config.toml
n_layer = 10
d_model = 640
n_head = 10
n_kv_head = 10
head_dim = 64
d_mlp = 2560
vocab_size = 12474
activation = "tanh_gelu"
norm = "layernorm"
norm_place = "pre"
norm_eps = 1e-05
positions = "rope"
rope_base = 500000.0
rope_fraction = 0.25
qk_norm = false
attn_scale = 0.125
bias = "qkv"
tie_embeddings = false
parallel_block = false
init = "uniform"
init_std_qkv = 0.0144
init_std_o = 0.00322
init_std_up = 0.0144
init_std_down = 0.00161
optimizer = "adamw"
lr = 0.000859
lr_mult_o = 1.18
beta1 = 0.9
beta2 = 0.99
lr_head = 0.00335
warmup_steps = 513
schedule = "wsd"
decay_fraction = 0.266
decay_shape = "linear"
final_lr_fraction = 0.05
batch_tokens = [65536, 131072, 262144]
seq_len = 1024
doc_mask = true
train_tokens = 670100000
steps = 5172
dataset = "wikipedia_en"
MLP neurons of a small language model. Each row is named by its layer, matrix (up: input weights; down: output weights) and neuron, and shows model dimensions 325-388. Each number is 200 + 30 x the weight over its row's rms, rounded and kept within 0 to 999.
A block is one neuron, or neurons of one layer that tend to fire together. After each block is what it responds to, as a language model described it from the Wikipedia text at the highest values.

L2.up814,201,173,185,211,219,187,156,185,224,174,143,213,158,196,183,253,220,192,149,238,244,274,175,190,215,231,189,217,166,227,198,279,180,173,210,184,256,225,189,215,218,168,190,179,241,201,221,251,212,162,146,290,267,242,223,204,165,179,233,209,145,242,179,202
L2.down814,211,197,213,154,270,169,196,210,245,177,197,187,222,231,203,225,222,204,218,184,163,217,244,125,252,208,220,239,193,193,162,255,221,183,156,225,175,210,206,183,225,224,151,197,166,151,200,222,175,204,196,206,168,159,200,198,212,237,247,198,197,178,137,180
L2.up860,241,220,168,182,197,221,190,199,247,171,170,201,216,214,232,230,253,204,206,153,194,205,190,199,206,186,157,246,190,232,196,212,229,175,169,227,179,200,194,185,241,175,171,164,202,156,224,215,236,175,154,213,215,269,214,157,200,198,241,191,249,254,173,211
L2.down860,159,236,213,229,210,172,195,188,247,175,186,198,176,197,189,239,239,192,198,201,123,234,217,139,210,244,195,238,230,238,202,200,217,157,185,197,186,206,226,189,206,226,186,209,178,140,241,207,207,238,210,169,205,197,178,201,210,240,260,199,205,203,220,241
L2.up1667,164,166,171,224,215,208,160,195,207,205,184,244,231,186,179,175,255,164,225,183,231,222,203,217,194,200,181,221,166,175,199,157,155,230,235,241,188,182,177,233,177,176,162,233,187,94,205,216,194,203,161,205,220,195,200,162,213,237,268,211,248,245,204,194
L2.down1667,161,211,227,166,205,191,197,185,241,191,250,201,196,239,205,174,237,180,201,223,192,228,201,193,189,176,206,258,177,163,201,195,179,143,186,183,172,197,214,197,192,213,196,146,197,119,274,200,216,163,195,196,166,197,181,227,209,218,221,203,161,197,195,115
L2.up2069,185,241,189,167,223,209,177,247,201,219,189,212,215,136,182,158,195,206,172,224,213,154,241,234,205,233,198,191,153,242,163,205,208,259,205,187,214,180,205,234,244,149,220,223,194,196,216,182,218,143,202,135,198,249,167,215,196,204,252,223,178,255,212,210
L2.down2069,218,221,233,231,165,184,213,203,172,177,209,183,212,231,176,202,214,219,191,205,231,198,170,225,184,246,196,245,159,181,242,213,176,193,196,197,219,197,189,170,200,268,193,196,234,217,245,203,172,200,196,226,217,168,207,195,188,177,133,239,242,159,192,240
Word pieces inside a longer word, mostly proper names and rarer words, such as od in Theodorus, yn in Cynthia and ins in Dzerzhinskiy; also occasional whole words like play or addition.

L5.up58,165,217,242,186,240,266,174,216,254,166,186,176,230,214,176,253,205,235,178,200,228,187,208,219,219,206,182,170,182,182,154,180,234,173,225,191,104,204,189,184,218,246,141,207,200,210,186,216,172,180,211,165,225,225,206,166,232,202,220,174,222,205,246,198
L5.down58,159,179,234,152,199,165,158,173,187,221,177,223,227,186,191,237,148,220,233,193,159,248,205,167,187,165,204,187,193,206,227,217,188,204,207,230,173,213,194,234,200,186,162,278,149,221,235,196,199,218,191,179,215,181,214,225,179,210,139,204,192,282,220,182
L5.up924,187,201,214,208,227,182,166,231,205,209,186,208,210,215,212,266,194,225,196,189,195,232,217,289,192,233,200,240,189,236,171,173,212,217,261,258,169,183,240,187,257,208,204,213,184,216,96,245,180,135,220,162,197,166,187,221,240,187,197,220,211,166,224,255
L5.down924,163,241,238,168,178,191,233,166,208,220,223,193,239,231,109,202,201,140,176,184,251,173,222,195,185,185,181,165,160,223,190,193,253,189,212,216,137,223,211,155,179,172,227,207,195,211,151,129,196,189,266,221,226,205,169,178,249,173,189,161,177,219,158,181
L5.up1658,219,226,192,205,205,180,172,232,221,205,158,281,181,249,172,251,203,165,212,239,165,207,186,174,241,206,172,199,239,198,205,252,206,190,211,197,190,132,206,227,114,237,137,221,242,152,173,179,245,125,179,125,224,204,186,209,206,171,206,185,191,234,221,170
L5.down1658,174,203,220,131,173,187,219,172,213,232,198,218,242,193,172,190,217,199,195,210,174,236,198,201,221,177,174,190,177,132,225,200,188,194,182,172,172,200,213,226,163,164,187,172,173,246,174,196,148,212,178,211,203,227,138,176,187,231,178,175,155,219,223,191
L5.up2383,207,216,164,210,199,135,245,185,230,218,171,160,225,191,174,247,193,229,220,202,228,179,188,229,186,240,193,189,185,235,187,213,200,209,211,214,162,188,169,190,173,199,253,204,213,156,194,229,190,184,212,190,210,223,235,200,158,147,164,167,183,228,183,170
L5.down2383,201,239,180,141,143,197,224,144,169,185,174,225,226,183,201,234,192,220,225,201,158,208,183,160,212,171,190,192,213,174,222,195,242,171,146,218,166,227,217,195,171,199,213,255,200,196,179,185,187,233,245,184,214,145,179,223,195,178,170,212,233,265,183,190
Mainly the verb appointed (also named, awarded) after was/been in biographies, as in "was appointed executive director"; weaker hits are scattered word pieces and table cells.

L5.up629,226,204,250,176,189,150,199,202,200,158,194,165,228,237,209,144,159,224,172,226,205,190,169,226,181,237,204,232,235,244,178,172,211,196,223,225,214,140,203,206,167,212,183,154,180,211,226,226,254,188,204,212,210,214,234,199,241,199,210,156,192,179,225,197
L5.down629,251,164,242,245,181,168,286,187,243,210,198,179,125,215,244,215,231,203,225,210,202,213,238,205,177,190,199,158,203,191,219,213,200,238,230,184,230,194,196,171,222,174,205,172,163,209,224,172,213,237,120,188,139,246,153,219,198,231,166,210,206,221,236,188
L5.up1319,184,238,174,212,174,207,247,184,184,229,190,216,160,199,222,215,214,184,183,224,213,189,206,157,192,188,241,206,145,282,187,227,236,232,206,206,187,224,254,194,170,211,171,219,208,234,247,187,245,273,149,219,178,234,215,209,246,187,148,138,179,175,176,174
L5.down1319,199,223,206,296,189,198,242,242,218,188,197,204,169,210,230,171,165,245,197,203,209,196,172,165,208,207,219,187,188,214,206,169,228,240,219,220,181,152,185,173,213,298,186,212,167,176,212,211,270,219,144,207,165,187,249,218,227,204,169,225,231,209,219,250
L5.up1741,224,228,195,242,218,203,183,247,112,204,252,247,195,211,231,218,219,179,189,216,233,220,172,203,184,181,222,224,196,209,139,195,212,219,223,215,186,212,194,135,185,237,206,174,241,259,181,192,228,171,224,179,179,170,227,165,226,251,186,195,161,250,202,193
L5.down1741,204,195,214,178,201,130,186,169,204,225,268,210,161,176,221,131,238,243,234,213,163,178,223,154,200,167,147,207,245,216,193,235,207,182,180,209,181,152,198,192,176,243,239,190,235,187,255,194,196,215,207,239,247,177,229,202,217,212,205,185,184,190,165,190
L5.up2223,175,231,205,142,198,213,210,236,237,212,239,202,184,195,230,200,225,191,171,224,233,178,189,222,193,193,268,213,213,196,187,177,245,223,241,197,223,159,199,156,195,228,158,230,146,210,229,227,226,203,193,204,158,181,198,191,210,208,156,271,248,190,167,197
L5.down2223,232,205,183,227,178,126,220,230,141,214,225,181,189,192,185,187,242,223,208,209,231,163,180,242,206,137,192,185,168,175,179,202,274,207,186,196,187,205,200,141,239,246,212,198,209,217,167,159,197,196,201,209,155,199,190,255,198,160,216,205,147,232,169,175
Opening pieces of words split into several tokens, often after a or the, such as st in starter, em in emperor, direct in directive; also ISBN digits.

L2.up1,223,204,217,189,207,222,182,145,212,233,185,229,176,180,135,209,112,204,186,150,234,144,157,183,195,178,219,247,202,259,188,202,205,254,245,190,183,256,232,219,146,232,232,199,225,207,197,197,253,165,195,234,267,226,229,159,187,215,229,205,186,177,206,208
L2.down1,196,218,205,196,204,215,237,212,238,210,266,190,175,163,193,186,197,208,184,203,188,176,226,206,184,162,197,238,167,191,231,185,191,168,232,208,191,132,176,220,211,222,232,213,172,159,213,197,213,202,166,205,193,200,166,187,122,277,184,196,229,226,157,261
L2.up23,172,165,201,178,206,234,282,203,175,203,185,223,174,251,197,201,167,275,218,199,210,208,243,231,200,185,206,235,150,200,171,177,228,137,246,203,231,262,203,136,188,208,170,177,196,239,236,216,190,188,164,209,229,166,188,167,192,203,273,247,180,159,226,188
L2.down23,209,170,236,220,181,142,211,229,181,144,214,228,154,245,187,206,158,234,207,249,170,211,221,201,190,211,197,242,184,145,225,204,196,173,199,196,230,182,155,189,154,153,199,233,208,199,190,165,198,232,224,182,203,214,211,250,237,189,197,210,160,242,188,179
L2.up390,181,254,196,197,192,224,206,227,192,208,263,229,192,208,223,198,212,182,216,206,244,202,162,247,187,157,178,199,150,205,206,195,189,219,133,243,209,150,220,199,221,178,193,240,180,217,217,169,155,180,184,239,210,184,223,191,193,219,179,202,221,181,186,189
L2.down390,213,199,219,208,228,208,252,168,222,216,226,140,183,204,160,222,229,199,187,205,160,197,197,248,179,134,192,174,231,214,204,200,190,191,249,203,218,182,210,205,221,218,281,164,217,213,175,186,120,158,171,200,204,189,213,210,179,238,143,190,172,228,144,228
L2.up438,189,169,183,182,164,199,196,237,198,247,208,225,149,175,175,230,203,241,232,239,156,188,254,254,200,192,184,184,225,199,184,216,211,221,134,199,200,219,238,219,231,187,192,245,135,227,177,119,233,239,195,183,151,192,186,127,177,226,135,246,162,235,193,197
L2.down438,219,188,229,176,158,172,220,179,208,207,173,184,168,232,210,183,183,237,199,215,231,229,208,176,177,200,165,227,225,150,209,196,198,204,278,195,230,194,196,201,205,220,227,244,167,238,160,175,171,241,219,209,173,225,218,199,213,163,184,224,172,237,145,196
The token St opening a proper noun in lists and tables: St. abbreviations (2nd St., St. Catharines) and names like Stuttgart, Stalin, Stumpf.

L6.up1891,226,158,172,239,245,177,174,187,199,166,185,167,185,232,224,238,169,185,156,155,198,156,261,195,165,218,246,180,210,209,226,204,182,215,239,243,142,180,150,232,248,171,191,177,211,180,220,157,168,218,198,224,215,177,243,207,219,202,187,253,225,229,226,178
L6.down1891,217,193,169,193,214,184,243,136,225,192,195,224,208,215,181,152,196,240,238,150,204,175,250,223,218,175,202,141,151,187,196,200,228,239,239,199,184,194,190,183,226,227,206,219,219,192,145,206,216,229,216,285,141,180,195,172,231,198,192,219,193,172,243,172
Clause-linking words such as while, however, unfortunately, whenever, later, after, and the auxiliary did just before not.

L2.up523,214,205,187,183,157,221,250,201,215,154,179,187,162,210,146,207,193,192,163,226,180,228,255,277,184,211,210,149,155,184,227,222,145,229,171,244,178,174,224,224,264,215,236,244,141,199,256,244,219,179,189,200,208,176,203,177,165,217,135,183,178,223,156,226
L2.down523,196,220,190,220,176,187,231,211,216,239,237,199,172,230,160,185,211,178,196,218,179,228,192,183,224,156,189,232,225,171,187,248,222,171,212,179,177,218,230,215,203,218,187,237,120,251,185,212,213,255,197,150,240,160,195,243,247,230,197,265,212,181,168,217
L2.up1052,235,217,179,199,186,175,213,179,197,152,184,136,185,202,208,218,212,224,209,241,189,269,171,177,226,203,223,170,224,183,200,208,153,213,236,192,182,196,204,236,251,243,219,277,233,212,153,213,247,194,159,211,178,154,206,175,183,189,162,188,228,229,169,189
L2.down1052,245,218,164,246,194,236,211,237,210,217,184,155,217,213,248,223,200,168,230,207,216,215,168,178,262,180,232,195,228,184,187,209,232,179,189,209,152,232,226,201,204,196,182,256,231,192,193,187,158,169,191,213,244,170,217,195,208,243,233,134,218,211,203,212
L2.up1113,244,200,186,206,255,211,151,130,158,206,221,191,161,233,173,241,157,188,184,203,205,213,210,220,225,202,242,179,222,203,238,233,229,226,148,175,198,192,164,215,257,216,203,287,103,236,237,182,203,167,133,225,154,226,174,204,184,187,196,227,133,211,187,161
L2.down1113,216,217,213,213,213,176,125,154,183,173,199,163,229,156,148,206,190,220,223,202,282,174,180,188,257,264,202,230,194,175,212,225,208,172,203,207,213,213,189,203,240,197,251,239,178,234,179,229,163,215,158,183,183,225,245,206,164,219,240,193,186,221,198,178
L2.up1518,198,208,209,185,192,190,210,194,192,193,190,154,193,261,195,210,178,239,286,189,217,226,205,172,214,195,207,126,194,162,167,154,183,203,191,174,193,172,181,141,162,186,197,242,190,201,181,243,205,236,221,205,140,209,210,183,194,209,204,157,168,193,232,155
L2.down1518,221,172,172,194,240,227,178,202,192,189,199,167,218,224,180,274,221,206,178,186,205,227,171,201,217,221,222,184,215,158,161,226,197,165,179,210,196,214,188,129,194,185,234,224,282,223,214,209,214,234,211,195,218,269,178,279,199,218,151,182,243,181,196,194
Fires on capital K or k at the start of or inside foreign names (Koffi, Kulka, Shekhar), on "while" joining contrasting clauses, and on X in Roman numerals (XXXI, Les XX).

L5.up521,205,195,162,197,201,198,238,172,183,275,156,227,220,213,203,180,169,216,205,187,244,194,137,238,215,216,185,281,168,197,180,176,187,196,164,240,171,229,204,149,209,193,251,217,152,146,170,157,201,217,146,235,221,243,231,241,193,170,178,253,218,175,184,172
L5.down521,247,217,235,180,166,207,211,244,209,193,219,198,168,159,165,202,188,213,190,210,164,188,191,207,222,225,219,210,187,162,210,217,215,182,256,120,253,181,224,188,196,245,200,261,225,221,204,220,188,216,235,191,209,180,208,224,186,238,212,199,206,233,230,235
L5.up1399,184,202,174,186,167,187,207,202,109,243,215,102,196,184,229,222,244,208,190,127,204,246,210,195,206,180,170,203,162,170,212,214,176,158,191,183,252,227,192,148,207,219,247,276,151,284,200,186,185,177,217,186,201,180,222,219,199,168,191,162,192,210,196,205
L5.down1399,187,203,177,183,258,208,197,214,160,222,228,196,183,207,166,243,206,196,195,221,211,206,218,224,199,189,200,188,182,124,198,168,204,171,196,182,197,191,198,195,175,221,234,203,215,174,212,175,164,214,195,188,196,182,177,224,163,175,209,241,194,229,246,199
L5.up1437,188,193,206,195,192,202,209,213,256,245,190,134,207,246,252,191,186,185,237,180,213,176,171,184,210,220,180,213,179,239,236,165,255,179,180,145,163,199,191,157,173,262,182,200,184,173,189,137,222,192,212,170,168,238,182,224,234,150,213,202,177,170,181,186
L5.down1437,210,178,195,236,241,182,274,204,196,196,170,259,198,173,235,226,190,242,190,191,200,268,216,181,216,213,152,199,208,189,224,124,193,143,214,200,194,163,206,202,204,232,220,192,167,209,128,222,222,173,237,159,217,213,176,281,159,178,177,203,119,176,208,226
L5.up2480,230,237,173,167,254,231,194,219,199,184,222,215,182,233,230,180,189,204,198,166,245,157,192,182,230,158,225,249,205,235,174,102,163,146,182,218,205,182,165,253,194,172,233,238,214,167,233,208,199,210,225,295,217,244,189,220,185,230,203,217,199,191,216,214
L5.down2480,220,175,217,204,133,162,231,173,183,231,230,181,150,205,189,119,197,195,167,227,189,233,161,171,206,148,196,194,177,244,200,187,181,204,291,202,218,200,169,198,177,210,234,219,165,222,219,187,151,163,237,245,222,196,201,170,200,198,214,182,163,214,231,182
Opening or mid-word fragments of words split into pieces, often right after a comma, hyphen or apostrophe, such as dr(agging), s(aving), Gr(abfeld), and n'(t); also "while/whilst" after a comma.

L6.up2226,230,196,174,183,211,126,176,234,194,208,192,289,215,160,182,193,181,160,160,129,189,186,190,161,160,207,256,210,124,229,227,233,224,197,110,172,229,196,225,219,196,163,200,183,146,194,188,192,250,227,179,232,213,195,191,273,219,156,181,234,201,241,173,192
L6.down2226,192,192,247,190,171,178,167,241,160,174,174,155,226,242,260,215,212,207,275,206,208,154,204,255,226,215,170,159,198,173,221,172,218,202,188,214,218,219,279,234,127,221,148,214,180,220,207,262,174,183,169,227,190,240,184,179,198,206,142,163,209,171,195,194
Tokens inside phrases or words that need a following object or ending, such as "to" in led the Aggies to, "play" in will play, "'" in wouldn't.

L6.up1086,197,157,220,169,238,143,227,234,219,215,239,166,204,206,199,182,203,210,210,177,194,189,190,245,160,195,200,203,141,248,201,210,198,166,232,220,203,197,153,195,228,205,234,187,203,201,196,154,181,197,217,130,181,170,232,162,177,162,185,238,240,252,208,177
L6.down1086,215,189,223,174,230,187,227,243,179,176,197,161,242,189,189,191,228,192,215,200,196,212,168,191,226,198,285,195,164,194,233,201,193,232,209,197,189,205,178,174,273,184,221,219,182,240,197,181,176,158,182,179,180,217,214,217,191,179,201,256,175,205,227,147
First one- or two-letter piece of a capitalized word split into subwords, right after a hyphen, open parenthesis, quote or line break, e.g. Walker, Lautrec, Pakistan.